Weights of a small transformer language model: tied embeddings, 508M tokens.
MLP neurons of a small language model. Each row is named by its layer, matrix (up: input weights) and neuron, and shows model dimensions 16-207. Each number is 128 + 32 x the weight over its row's rms, rounded and kept within 0 to 255. Numbers have three digits each.
After each neuron's rows, "fires on" lists the tokens most often at its 100 highest values on Wikipedia text that the model never trained on.

L9.up40:116120154101130099090134152143171055106173076145104109138142196098188155137191139110173150136130151143117100154122125092130112125162082143154208074173145143118078126117093121123112105103175124100069100131184136079105123184158145162094128163128067130154144151127137197139038076146137116077101122105169117117117146121175092133131124197143117154115079174078193189070145059067159052127145177155081169140155140124146089141090131135106138139127130112146146147143152107105131111124131174151156128154108165140147124155137111108183148146124125137098126113111093172140107111138156095178
fires on: "-", "(", "SU", "s", "'", " O"

L9.up1021:125153108136083090136142180087090080152102150095121123130123098167120137116158177178071136153161147182085158118148104117128097080130133076085176176154115100088156149145158109120117109112111134098107121093101051089181132111150107146082125126127140168139139122101207124166093126112131094158190070096163154089073169143075139119125133125117136120144149128095134173115103109125126107098148165101098173125131140129135106196192121194098198136112149047164121160083151160068145147128121137142099109116074133169038129225144095163122148135190136164157093127109159148116092148104061200072
fires on: "\n", " |", "-", " ("

L4.up909:136076119108102149157137122119175116104116117158087195095179154175211163149145195152082194158156107128127191122122137140118090118059160132105122096137132218110097198188109140105136202195124115148167100111107111116132163135141143115107107129138121149126109103153148175067121153116168105139064154093152104120199132105085118149182158136141119073059161125127092156064126141130146142145108115116130167117131102108168143184115126097191120099148111146180115126127137154087095119104181109048074173147057067146133151111125130146135094090120135133106130111132122170158158119130135076122
fires on: " years", " year", " days", " mi", " season"

L2.up985:123182144140116055145171112114075120108144145131155116106119127140072071128184128157121161102138098150093126105120136104182115181127159150181132132122124110125080088056070103184097143108147110140075108091123116120114111188144101145152131165125164106117067189120172123198166129094089108139081119082085181088122145177076133145097115110098118151099131158158109133095161122099104130096145117100132122183088086140091139125169152099183081106123104125107192109153135141131179096122136127134129111059095104105153174156119104127128215114150087073104106103117117118082200121194145178166
fires on: ".", ";", ":", " |", "V", ":04"

L2.up831:179129117070115083124145166126038095155114240111177151137133145123139132173159146181092120099157098150126135143094145132124086092128113102093132104159123121142163081093150097094133100112097131120157178168133123051155106142139114063088098119121104066131163110125221072146055079081040108173099106125170156080089127102127143186026123126163112110131040127155146122127125133147108135132163148152079133139160172100159162108161140141122128158103102122131120101140139159119138104136098126081119109124060141162082116162143118125183145117122089124179118136141138134083096171105152093112
fires on: " De", " &", " de", " and", ";", " Will"

L11.up923:109081118126139132146130134101098142071148156132150122126158106139167124127144164132181135146128137125113144119098097149161106082118088136090136127130060062119105130146092102150081111178118078096153138136151131099123163119085141159123101195159139129105140144108195141184142118113090135146073108149153177103136185095076094167127079126126136103094104109151082143113113107139208080104143065162172161161158107180115118111132094161154151110123111162115184162137090125131165207115097145148113193104133110151101111141105141127144137119132226090153107149137184073095152129111127121139
fires on: "|", " |", ";", " February", " District"

L11.up461:107082152092099115100132100136146150116099091115179128093134158160209146086139118169155135159179107135128175136143123094126172119140032160103139187157112108127139091125126140142067112143157040136083153048218118086127185111071113128100087162120057083130159128100154148123139067093139115130105081149194148134096154065157101160120092078154179146085161117139128135137111149150157124130101129139135168176133098166140099124109102172149118154145081106087138143081145154114125175130117176161098166179131142163118172141123153138166146149134170113120072167109154130162133070110143120168
fires on: "|", " |", ";", "\n"

L5.up168:107196109128131098104158189112118109116088130111124093132116147185107107180072154140094128132127111128118162131103100150134184173156097112141117167128160152141134152082146150171155152066185147088100124150153102087161128173082126110116126154113185063093131135141159115219135116201089166153123081116104140071175095166146124127067151099112095164153165137121097146128147100117131175098084166128198150069135083130082080151089104156153120171101121091109105190116092082087177177196165123067124143163114120210098134118089099126121196157141089160174170152155084093158117135111061129098
fires on: " from", " of", " |", " Ar", " Dar", " by"

L11.up737:143142174125130083140136095142132145112109132129134174082144131159171158097162221198127163117125099168131178135127112101116133127086076163077191140138131086115141138201098090079101129160174108142106102125165139096199168131118122102074126109087069129162129176108157122123118141125128133173169174109086197101050173140075093188095140080139099169121116136157106186116154068172130148090172140089132150143106125142159092103167092205120136114154113043154172108172139086074144173173148101114125113136127104128161184175145156100119157111173111142131118110117126196129089083128091136138
fires on: ".", " |", "o", " as"

L8.up1058:144137128085065082171136127117154079140092134136116142039172098177134122183124113153111115167166057101138120135109146133163127138117107090078078116196122097149158083216176159087150127176143117133113131081057154104108113102116176105135127113118137174176140123181153102163107083132132111097157109101175112075096176104131120155091145107135122104115196170126147193098128154121097150119092115168085146079139105112135112135144150115111125158164178037124134140105123156094181173069150139084117117127094104183153162171141088152122111135122131126093162076125138182079138169108026122086
fires on: " \"", " ", " (", "\n", " P"

L9.up435:121074133084094159138143194126139101173197120089171160124170098134121139143096208177125166125151119171154186157079107163135101104127071140072127128162149177096194091135071141103120125117162128105130126134119138092160132157129122154105102156173193125158129205097119155153101102130087158078094130164132183089164173074141120111058066092138139110078138154099045109108112154167141114195163128106142130183081130150104071171143133176116078125120103127138131121073156132087056170093137141134144123128158184097140101141080132147168110110095139029127131147090140103163145113146103107143
fires on: " the", "ed", " it", " his"

L2.up194:112065087157109133145094149154149087134165116070164161155230145186147106065183129127149158147154115130153149122144118105136106132063097120149185143138151114123150064156124149121107145090150165103125153112115136128090191109117147145088099170160163102127136162165127196114153173120142113134116151133126115156139135137112086114147103179122138108187129105150115132104130119117142103126103132128157179033107087150114109186120139073092176076141120109144103163225114142149128190158190116091137135105140200112150187132151082100120143135076141101129090156109118194061186102155110097130
fires on: " of", " home", " time", "-", " post", " –"

L2.up83:128164090126099121045122181140133132134139173113163074163114123110157134106133142128108147152149087099116169100121159095105106126110108107079140158178178082110140145144120176129114136080143166138118202128118137062119141119125135149058047151101097125144170163167122097127154171142091081160090068101190171065078120118167162225107152068116123148119148128152119124123155188134120122072110139109126156129117133133110113112136129165120135151090171014145173087134113113124084147182162125129141097131175166099128161168183108130150150109181138097141121125148118087079098170085114139099
fires on: " also", " to", " as", " |", " that", " helped"

L4.up539:094118154105096130161183093138118136126118140098159097122148155154156129103087096166154097161147166149116180145052111178147174131094113099108174050184150141094113084114093166188108145088168053080159135105140131100144107095124079058119166138137182162175134135136108229146109141135139129142132094099121147108096155157118156164141151170131133140093106165097120114145166087085127121102093061158157110109141111106108103119143155154118105131183126090116189132099126120122142091164186148113160115108116122115157055212124078142120112106169131143108146197046152159178147134121107130082
fires on: " all", " All", "st", " of"

L8.up78:124139173181102127107080112147184146136131198067135055169145097113121134152164115131149165149141105143169155129053186132158144108154138135168117190118171163110112177088134096095140132070154135097073095155153140075077159143091170178082113164140137069086125149158115092138113109188114117131105135151123182121148132118097150142095072148162085126156127167113147140134137107172158103108188175147111104127125127157101127134115210146140167115090156076094183076130177151110207139110116171147083100159142126105090173078174117134065178097118105156105161152168130142136162157115130070075
fires on: " |", " as", " ", " 3", " 4", " Pro"

L8.up857:168133126130118140123159130135097122111088117121069130065141145146191128133194178101110189177138125096099149076162109076170079139156165136158097066134111167074129153112111162103092105132112114078176115158122119112122128149097182131103038189151095127169156157146123113156112131093166096078095159031148139108167192080114149115114117090115108077075105156069118152081135106128180157117090109131158158185170147153077131145114164143144091156079120146093178151130115135058141132109147095157157144098097130132139208116122133115122118121112118160152115167084165118125122113174108152132
fires on: ".", ":", " of", " number", " SR", "s"

L9.up782:130106149106124103133219115116089111152084104122119129100175107108137113106076130133119113149132100142168105155133084173143096144126056182170203066164110168149139133126125152060090083170155068161144157148166147094128140168101103128138100136112141121180164177079098132150118160093115114134155122110136149134134178059112165118089091108136082134077129157091083159149147142141179073161193170157106111082153155191141154131163118144146134133137143110129122174118130084077078131077130131105079110098086129180123118142087133129149151145083154128105115159059103050153200153146141166144
fires on: "s", "ing", "ed", " the", "t", " his"

L5.up607:196063087102104157200176123155080106120109127122160124133168102109136097102108144141142122134108107100101154155126083144118083143115109128110125088140098099108147242124153169119118096160156082090094149130104088094145188140105155096108096185157095081120148164073130131142110128156137114084096138103189178073074183089154182161096127088104119124055100146132093134164124172097221112120122080158090168148152189189167088114148149177143079125180170134102101146089100141142124112161159109110102136103093142174136099130095148097190108090110137165152133145138155082140147149164082104141
fires on: "th", " each", " one", " Each"

L11.up343:144106098121121103198143071122126093094154080140144184116106088126151167168134126180177144137146137158102120198159135138212136108188161139136130108158114085080156099134151129033095147156148126129106166143108148121116140120098137156141086200154144070126115114136165139214107140164094106177123139137200146140079170080146127143115099122183139130112108127116095118146110155103120104079094084176172189178126118174167093105090211112233141141115110120107100141130131147091161144126136135109123166144124150196087199146149048195172112114115157154097070158083164172118140096124159125138
fires on: "|", ";", " |", " Tour", "\n", " 10,"

L2.up1240:113086168137131114110122162162117105103128192112106144152145210125151129149159093110105091129161138150125097113140134148144080092146136110167188074142120170104152107116087099136116118127137126107147154102233108097119134161151173139048124133106097033155141116098147125131054123130087118080104103124105138075146119135147132076101150121104101152131068111113187108098119074150163143117127092144095100119176107146131111137117119135109079148071158118116145139145150099125149109142109116126144150124121183183106142129131117114223145115132087161149149165079107101075150159100114147061
fires on: " and", "-", " or"

L9.up541:177105169164066113181149111144119146167092219143162085075129179132123163109158168103112128166098037144164103171169077182108176130138108132112092117169134114099138092175117140104157194072233077089096151061162099098106154165132151106102158157113098133135117089099144137082078114112069149134151068114192153118178146127112166109110111136145097170160153156132116128145160149155141151077145094122109091143153132138111121150153141117137179182187136108119125146131134120123151165153114106125095152124076103146093132169129099152137110138167172099132089151095109089084094130148119162099
fires on: " and", ",", " the", " |"

L11.up1138:115056125098097114163168102137083115127133146123156102126113132175125132116177160133121115192134135137123102104121111181161125125169103147079105133122129085112160155179085147146089129167135068094094115118198112115133186144097105176105096178142163100113170133121124133122165058126129123080055102103187146081132175073151171134157078137129090129075125152126068172102177153152128128119146089145136165163162161135095127189102127192151072102155112145094147139123175135125170179141128123071112147167098114132092103171112120116194175170103145128112120093133113178098044127121138146131
fires on: "|", " |", "N"

L5.up1037:135191160172151101137113164110123121166092147121092131117101163137125129136144085160133110189167068188160095063150144083136113154143146125154108081154086123137057107060155110123121164125130097086111114119130057145104102143118146177132137153072122135177073121128170166139160102047086142110135091113099132112150150142113096084130108143112050137102135143116147083076116158112101080159136104134188152161141102124115165100117158134162092108127164153156082129112127132147195186113101115069186101099088104132161124096164100153163105120198084074097142106090118080139130155136136159123
fires on: " |", " 0;", ";", " 2;", " 1;"

L11.up890:153141107155105138102139170120090125099101158093110138158111166217114129141198112194081139186133072115101053110158143103117103117092114116131082112157119079070127124070171105090094123128136136090122094163122083084088155106094162167133110173169081079199125127181183109100134112103135168100185098119188141137151134114083121083123089095135139170127144155066180097106060182100116150105106132119167181140090100116077154157144143137149122144171130114145101143126107115084158151088147134151124127108103117162079100130159120126124076160152134153072105149074112123140119111166101162146
fires on: ";", " |", " 0;"

L4.up719:138141097146099042114103178152063148096098093081125135127130158104071082110115161159082134164127092142100130144179097136168145154141103123152095096161119130097105140123133164131131171100195132078101129151127166089180121134126145093130108177135115049090149207087160081146057120110104127119091118111111201144185170081150122118082148095130116130108096155080072112132133123106143137133149092107159128118192065190080099175181156184133139138097184092137174150121135093079129167165153103119108117093122134155147161152134118131156089119165080189139140118132195121152080151145158114086
fires on: " by", " against", " from", " |", " with", ":"

L9.up674:126153199140081133080077107112152161063149117134116168169122159127169142138103113123162148158163154210215078113109096120099202130068167202184204063142092136121123148104157142096135095142126065086133150126179095152144094149182130140126142153069109107147138168124164141129147087131085107137139077111135142033107151160118178114152144137100079153120092086095141136142155123091116122114208116142148156113132122140075112128081176138142138123153166153121115145104118043119128167135129108139135152194170087103114174130123115127127114128174161121158124166111157153181134111073118161121
fires on: " a", " an", " the", ":", " •", " |"

L4.up316:127031133078086160105152093174151191111175137116125130146201119143193186165182114158121130154172118126096152093119171118084121087110130115101082109141140204106123091162105151089073185137118130089152125098142141113148148091121144062117066124175131140086069126133149146130186100112171102161132124128149110144165137112134150119117073162169067125166153100163091105102115085122162146140118107125163125095131079120068167123115098095180135154169050112119113172153115108093152179128160179077132122187135131150119153142117083145123100167111190137131109145127155173163112095134172057195
fires on: " season", " years", " time", " of", " games", " census"

L11.up1184:087091080120097116128125091107085104136115152123130106123142131175134158113163100083111128163130036143195180091120145159183128104110111041102101088164096102105123134140173126129161066096108098143086148114066095076091162147075164164122148120148184138154145142132210132133155075154119131099119106086166126119132126114148120105107076168123144156106158136080108151165121195107143118148091101196138152141130136123088111169134116114178185172211127087145168126132142188171180168124137143093140113100106112138104123177140111081108118111142092124094036124066124157087159178086088126171
fires on: " (", " \"", "\n", "-"

L11.up587:105085137184085119095190120186111135145137136116092078119167117170119065063210171108087099198132126121107153186140109139130075116099119149133185142158096095139142100150113166129148126093121149145111127161162104155102140112079115180163091197109045137085140078082098097106101114156111130102139093101178156127122163147111137149141157094108147152118096078154117120096137132175063072079072116110125102134119171173105105167082098181081123175143133094129151173099114116126112098111146132117145181136062130149094095152145118168130155125123136127069104126064174129170167102109185127153
fires on: " |", "|", " 5", ",", " 11", " –"

L11.up1157:151058083118090133135147107163080119133151140120166151102110090118193138111117135134155108183128144130124106095131088133184117133134071119055118117113118081139098145121093119088123116147138091105120114167142078110149184151127085140045124173138119097125153147093155176187158086094118138123067110143123150086103173077105152176118102089121124144123132124157082114117137162138171142096133135195160136160199161170097115144134154142130101098119149141142134165126166137142162199122177131087140172137145101147134090147185131147203144117116220106139171145165188130118134157155143132083
fires on: "==", "\n", " ==", "===", "|"

L2.up651:095145165146165125124176097143166197093132137110166153115117120151155102187065101168175161191157163158158187173127138107155140150095120169073167090154102204120088112137098100126138120107148078093171156160110122097102163143165131163093136126147156140117135070154113232135185160126110155137163111120127156092167164141170173071133141097153101168082102138141136123038141143128109127082128142207193116075103097139107123106129199131119075150115139099111140105137116115124175104148114186124081115058148134174132168113126068099144151043097106095116133138093114098170178192091077081079
fires on: "-", " three", " All", " ", " all"

L11.up1070:110076160186060113139106142220096178137108158053156063132117176122160110107138130158085138202150170169074136139138110115131043174138080124130185106162125063109126149157101113110164113152125124134133061179112153069175134063159136117148139139057072099087114070089112155137173105105134119144149070137109133085163191110074132132076150110147110188130131163146161160114124175168145160109149158112127130131125127133059103168067125161121135120142127140142090120100110099163132115079128100143087094180104115202084088144116147118147100099146118108114156126103119161112149115116115151123
fires on: " |", "-", " FRA", " -"

L4.up858:155135123126117068129159136084072124147065111124157163188167124165155143117116159111184102164156125136115162154108129090127165114054142120109177149172100117122146099147179150108147104161139117183142136123098048140080179205185075088131127116170093118123197185130162105145116130134127172127090094124176163126071121141158142110107146087099145190104069124130170119147157162138122110091064100099130145118117095155123107132149123124108156121126139128136137121171179049131158130092115071097132197146123111172062107156144100105149120155139172119126125098175190105083177156164148123184
fires on: " be", " went", " Be", " Get"

L5.up67:140144150156071120115146119113151144134092189101109139184105094110133143158094127196149136164139133101183148101072085074160140120096144157161122077182117074141154161097157112147134137169098099079108126173125092115137118095100195146107150172048112077164103200128138125136140118128065132158065123162124137146175211104141169114149161103062055160131037095136137090139215145156192207127131062118122166102156128167175139141177213142168192132124125137130117107126087069117101154113134085126091163116094116085107108148106110075142141100167089144134114132099137147155133136160107101120
fires on: " a", " W", " first", " an", " |", ";"

L8.up87:125098080118102117147118093161085190135144106104127160081152148155078137098138107131094159179124125099181182128162168157173201148103121136099107132167105108079139088170112097095096136100140080120142129129156152080147132178142143117109109127140135114138104115083134141145099089084141161094137110165090173149116147122131144123096116115174105178131148148115135146171149191087135185103155121153133140080112094134114107233159149144107117212112116135107181139149169097143126176080162145119089107132080151123125127120097121158142119158128195110110137141118124103101174171090145168153
fires on: " and", "ly", ",", "s", " or"

L5.up694:154132120134147103089166117100139142144148139116117121132178097135131062148117108101132119137152092142171148165138214146110088105154094117131143161209118192153082129141153095124111101136151168102040104089126060111116195127134147171161076135126131111122070175167197150135130145147148100156148096161156135108125160080103087135110118078152097174090151125224140152074106108161067144172160140171129128148129100155106131129146144114099089148135176142135120066062144150092179112125152146101091097134124163135100168109166099202136108099169154020082098090098201130145135187130149083074
fires on: " |", " and", "---|---|---|---|", " (", " ", "gi"

L11.up1077:151096156129119109125092082165131147061133147136215108125110163177119148103135173149102215183155134146151165115140206152128140159117108120161100090111104149126075143145104152121084184159174142158155125139162144067141135088119109119107123148144126079158142157122175103085159160214092090129159118156120176060172163094151101148100056138176077095131171116091107106118127099159162126155127159120099142110151176147092124102111128186120145156112057040102142056143151154080130114107137145182123129086155118171130105160081125142105092128145095165136107102115093155071124113154111099065
fires on: " |", "'", "\n", " before", " 4"

L4.up541:171134132109162065178146117118076110176136196119097104130113130150084134131112149156187154150139059089094131086140106123146168130115087166107109150137065097114149122181174061120103168108126113093093168153151139157116108060151145096117085148126117087177107077139158143141092098061148155142085079146106122103113138138104188141137149087106104142168164098110118142118153155108155098115162125198128126185114143090172154056126105140172164097138154135141161150162127105144126176156107077068164131183066068112120181108097072107131167111156132133180139093123109130119115156154100147112
fires on: " an", " more", "s", " www"

L2.up37:138090101126110073114165160079072126156091146116171106168128156132104113108158102129166154123133090110144161127153134090129133102114151152102160057169184117172106068109156185145143100105122124209171151194114145076158176118079111107124092154112153130099168217160165105103095122163145133172120113128126163106075144128099156194104144159095137096120123144162172137154181107129093143108182069179096145119117155148108143110141130151123141149090133075137145060164118088104127104112123127157119109147138120104065110211120136118098158085171126098109096158109136128108131142101135157107
fires on: " Re", " as", " re", " |"

L8.up46:139142143099136100187159133100180129185057137087127138122178158105201154135128138115101138143141089159122130116145073149155196196082156127102110099161152138114105103124126117133139167131192146153132130068126110123119124119124161123103095089161115160173130156185103132164078148139134091090123077082124114104169140069116150172145135109136104101121124118144151122156111113150170157121139074130115174076140070153118119065158153137145100131110161067127139116133184143148126149082114067102165179118071138168143111151101090226128154128162200126105128094092158119071079108118090104090
fires on: "\n", ":", " '", " ", "."

L4.up136:069110106158101148109143165157122149098124135117155155133178175165134156173178099191116144207116155128157126046161120111184095150121153100175100106127095102095091107106081112057082151165142076084147068169095089104092179132121156159129101141132122106172106138100146130147176158082145130156153101143113121135191240102121114069142125160123069124131111159119123152123116174138182107157138126106153196149104108102094144155140149136185123096160162128130130140149116093070158074127155144128148177077119131162137121107092118040142068098117112148112118164075129116127167162090073148132
fires on: ":", ";", " number", " 4", " 3"

L2.up132:143122143129140085088117164103145142185089159145137077117129134125095099118059171095148173149142103133139138112202070101128166108081114180099118096185077157147121132119094124070117169114150136170145177142204100125113153136091159195116137154111105142105145166133121120108086095120108113147065094142190123124088108113114188111146069131120126212146085155107134168113173138104156186101120115160161163156133198126155158155079118177141154129075142157152090115124157114128122165135109109075123131132138086120115080123183100117159099149109124079148117107064144087174163154065120140130
fires on: " re", " conduct", " take", " direct", " became"

L11.up93:084112162239149044119156104133124204102104153057135096123110110135125157082152141154087164192118181149103195130118131081126091169162133093107192106147145110099179091110065107160156126120207133137150056124148139093170128097127117120164099130096082172106150102089148115185140088147125101158173095131120180157141142091076153200128116134155110145179118110150099170140112142154157146108128169137126129107145165126116068146096130179122125165170125126125141136105095113170130124127132119127085137152091101116084151176166123133132121088152081180101093152123097134116101104099105154107
fires on: " |", " FRA", " by"

L4.up362:071196085146154133103186176087145111108133128107111163093162143154148159133153101101153163156131114131106127106136100103185148143100118094104082149145121157081107152118063078161100104136105069123040161074115152124123128145063143122115169118125132136129087130109128124172203047104130118092121133101069113122150138156155116117117082106078112110138148056136146143088163153075129108127167092100118246152221127110106147114149108146142059103104105144141130090134198114112189174067135131131081114137051105106130116135156108144165104092131069112112130148166156164142163166130100132128
fires on: " made", ";", " —", " make", " making", " |"

L9.up232:051149147159103089188110108156119074162105125125078114145204104177138195080173147126146078165146141135146118102185085138084091158119112151109198102149113107113171088114168147126109151187156155129121163063140158125097118088139090154097090172137120100118074170149131104173074167091121108179144116043137107140093149126166125168097116149157128144157099106131095194117142156148129103150128096118090131141140130131125109178097134150100150092190151078173173161175063096117132212117152069098086159102155141115167198145214081211172086128142190098093089097143124150117154154132129130133
fires on: "-", " of", ",", " |", " was"

L11.up417:132087117123090083096124141094068080113075132098155132107128192146154148115119146090141156143125090106157138122125141135158126091108114111106172110161137077171134161089193141136206097129128140122124109138098094072150120108118191153160118177133135157152147230155191144183125152170125120105112137090122118115142142115074151120066046134101138150102106148092080160140112151123097181113127117242118183084105095110137058190135170135156145156124196081111155122100152164187119177122143161101161116127096107122106163156120078116103069141114166068101092122068091142144147188117039117146
fires on: " ", " (", " \""

L8.up1163:087148171121150099140154107185086108163114143090115125123148149122126134143086056094088156180130141157135110137166068124115160110161165193170135102140104150116161097120174154070120144147197140123162183163147161091146182082153161139141145169114121088118149162107127172128157137110099108146128079130099094068150129108075150114098081120137107151134110227110134133102170161119133161161136067139116138104206076130106119157103177139127099112111203128068110146145116046143108150096092017137158120153142156129144131128129122111132048145145120155143136169058116158180142149161130159054
fires on: " the", " |", " ", ":"

L8.up288:150103097161123046205143105171125126141084129129085120132141090132129128109172166142108148158153098106151107136186088114142084108065124110095092051150119054141078139127131164163130133121174106123139150102128164104122152131092167121160093105099107129174167128193146124159110106118159105129124140087184125048067162121053122167108122082097178109122149103151121194136158125130140118151169098132077106101137107152143171167178155201138166114143170040135175104099091151140158138100155083117089106108086044183146148143060127061165101114152202109104115083078159134148163138104071142079
fires on: " \"", "\n", " ", " ("

L8.up1132:139134053112119083133093148091147135072073191129123161080149091146152134105168170153137088103136133112105110159088100190142134099157092120159152174132172137139147147115098114129166094088191120149151155103180171143185109110100132154123080166079087102115151173045152122154114110200058152106118172072122173157111145103123133157045136142121134133137111178117092137085146125089158153151101111143102146149142098109073107216187158131141089129186111102118160165142137157104140104203188139115147091175124091167111128136083107135152148145129124124170084169100072171145124170108053122094
fires on: " of", " father", " on", " from", "s", "-"

L9.up554:119099139122125111114149061124119113158130196075153046154163093206177089146141099146153175178115122117174141116101163087148101117111129173107164132156089080084166136147113073075089092149146067143122121119123126117146182129168133151123113155118121076090113113098112145163121084137123105097139076139108172148136156119122142174132109102124080172116083087128146118085143135116133120141151052149049166123110116160100153173141134189131164178088143144110163155120088090169078156092141099103084111129088161151129114159173141147109164132186145126134116155062164123140150147111141189102
fires on: ",", " were", " was", " and", " are", " be"

L4.up1159:188130152070050037142170127063112136081112178073103183082119188193088138122114129220097162153132068146133155143117126115122129120155099145130103070149134092114085092167195198111146107135184159128122158131136095110086136164185100116139119121095091081164113189185188120142075119073123118140141074098131131104075181139104175139108165100108133157141057141073151111100114172111135186140138132131099099104127164125077142137184123138155139133143114136130200182113109111112121141111107116128139117151034168139117142166132122160138110174192177101133153114099150172156140124097093144094
fires on: " |", " to", " =", "\n", " ", "\""

L5.up336:193109140095079146112128169119201140121133186124099162091126145112126152131148148154111165147156118150181104096148140140127059164176141108156130060114126140078085187120105100142117119134098079117088138152183066121113172174066177190087158135105157117141115102112155165032114135099094103118116092129085197101124167134148159134144084073051087122114124160194130126071113105163100157079092121167117077155164162075160193110132167108117136093155115102121180109128137109163151088073123146141140076152136152139157186105127129101160161084120113152119164117162114140160133105132125082110
fires on: " |", " 2;", " 4", " L", " GA", " GF"

L9.up449:141072085116095130120184117148067158166079156110148095100154147183138052111145108170150136138126089123186107179133124166139165133122076150087148117183113159077142150215168106140117144126177089099137106129149139091150139132122160088073147132126148033178080082109134091181138122094099182148173090145124178139106142158174116126113145104116046132106140172124120179101089106136136107123148098160097112157144083133116108165151108122158121150112146118118184102117168113136112126128194112137105161118054156111110089157174091139140096184183190091136155160068177113139146139087149063092
fires on: ",", " and", " or", " its"

L9.up942:086130163129145176155193124130122111115096124122144099099109165183154170140173140166061164119126093140123084097149162094150120109142117123132109103114052154113161170128057147122142080134083131066117104184116185075160155115062188155143097132105080084146141109128167113164142163138075150105107077084189160147129178139115106118115067093122145160107103175095154132123139196118156179107119018110172187192169107131099174144148179175168099156141154165082143139089131109058181126097139118114061134092111137155178140119121087114114088129125120108151123178092107132108123107114123130115
fires on: " |", ":", " approximately", " number"

L8.up1057:142125135106118094179119154153100073152168168103161095129137098182134186125134133132155230113148065086231148106167117121157139098106065138124106144182116084154117099111107081086134105066147111123060156152067121125106161116144138136086057106114126141145099122180152097197141107084140136194085122132143134162117108150162116149129107124133131157095133097167086149148123204117139121106101097161168139081068122124164156151157164196186165116109150119131109101147088099151132197165150107112099179157134199101096174085151089110145135082109176125141118153157184105080112152064116065147
fires on: " and", " so", " or", ",", " of", "ly"

L5.up630:157111084087061153113093152129133144096118182083189141095128142114153143080178181110087170119137112128160089096149113101125079128152127134163130125106136161133134158159128153105068112136166079126147157114163078104201184185133187156100074134119125109166161143136173132114073141138078125039110104102120123081153144104108112151130139113122078146074085146126148118111097116102204155108141109127131139112191127178141069087126137142124090129084169115073159163072098095065170131162109081076100129075178121149183121097100110126174164090174155145175147129126111206092146067109105127157
fires on: ":", " |", ";", " in", "-"

L8.up706:170102144051106146182173097121136155129089169163094107164154109156197072114135141153158164160128098132175169116199159094146105108137105153154115086165144107125080114121179154076122121089192143161112171182121121090103078076114143153123104125062138143104148096118170104165120093156120124137109125156162192130118138121172139116086113112126132162081083082096126165122166153146146144099091096126110098124111173117204118120159179144077160127141104088155079092174130110133158109151119111111068135093134191108119134107112131136159139115136125182135107153115172087140126163088057118137
fires on: " and", ",", " New", " of", " yet", " most"

L8.up229:139181130101085118108179105101145155125098181133141095116120144156141073204151087113115099143132079083197103129106146146097212130101114142129085118149139142103113073125065154180110192083196104136069150111163171094118112135138144143098172153122131114140097102084095130123111126177101170188137099174108133105156106133157101138043104132145086145147103167178067152146146167145154151091190059140094115094170100190093104165128163106150123164134128112104162099154119110098135143135159111116122119155079130121152154101155091186151130117132099149162131181114110113132135118119081054142
fires on: " |", " and", ";", " of"

L5.up474:128083093187119116133148153131157104164090144134171121107122124134138098105168100152124148177145094142078119100113127131140156160078152142110129099121136153107061117105169149137138165122164126125110086128148081124059137167095148113148135168174111125120095129161169150105180145099068143142146076102143080148128145136121141134160161135112077174081180144150132111089129151073132111129128129117101125190128109111102128162113072115143131127126127116169120149111097101130102108139159110126125169087057068172177191136141132127143126101159115132103137090072144114188115142146110065133
fires on: " |", ";", " /", " 0"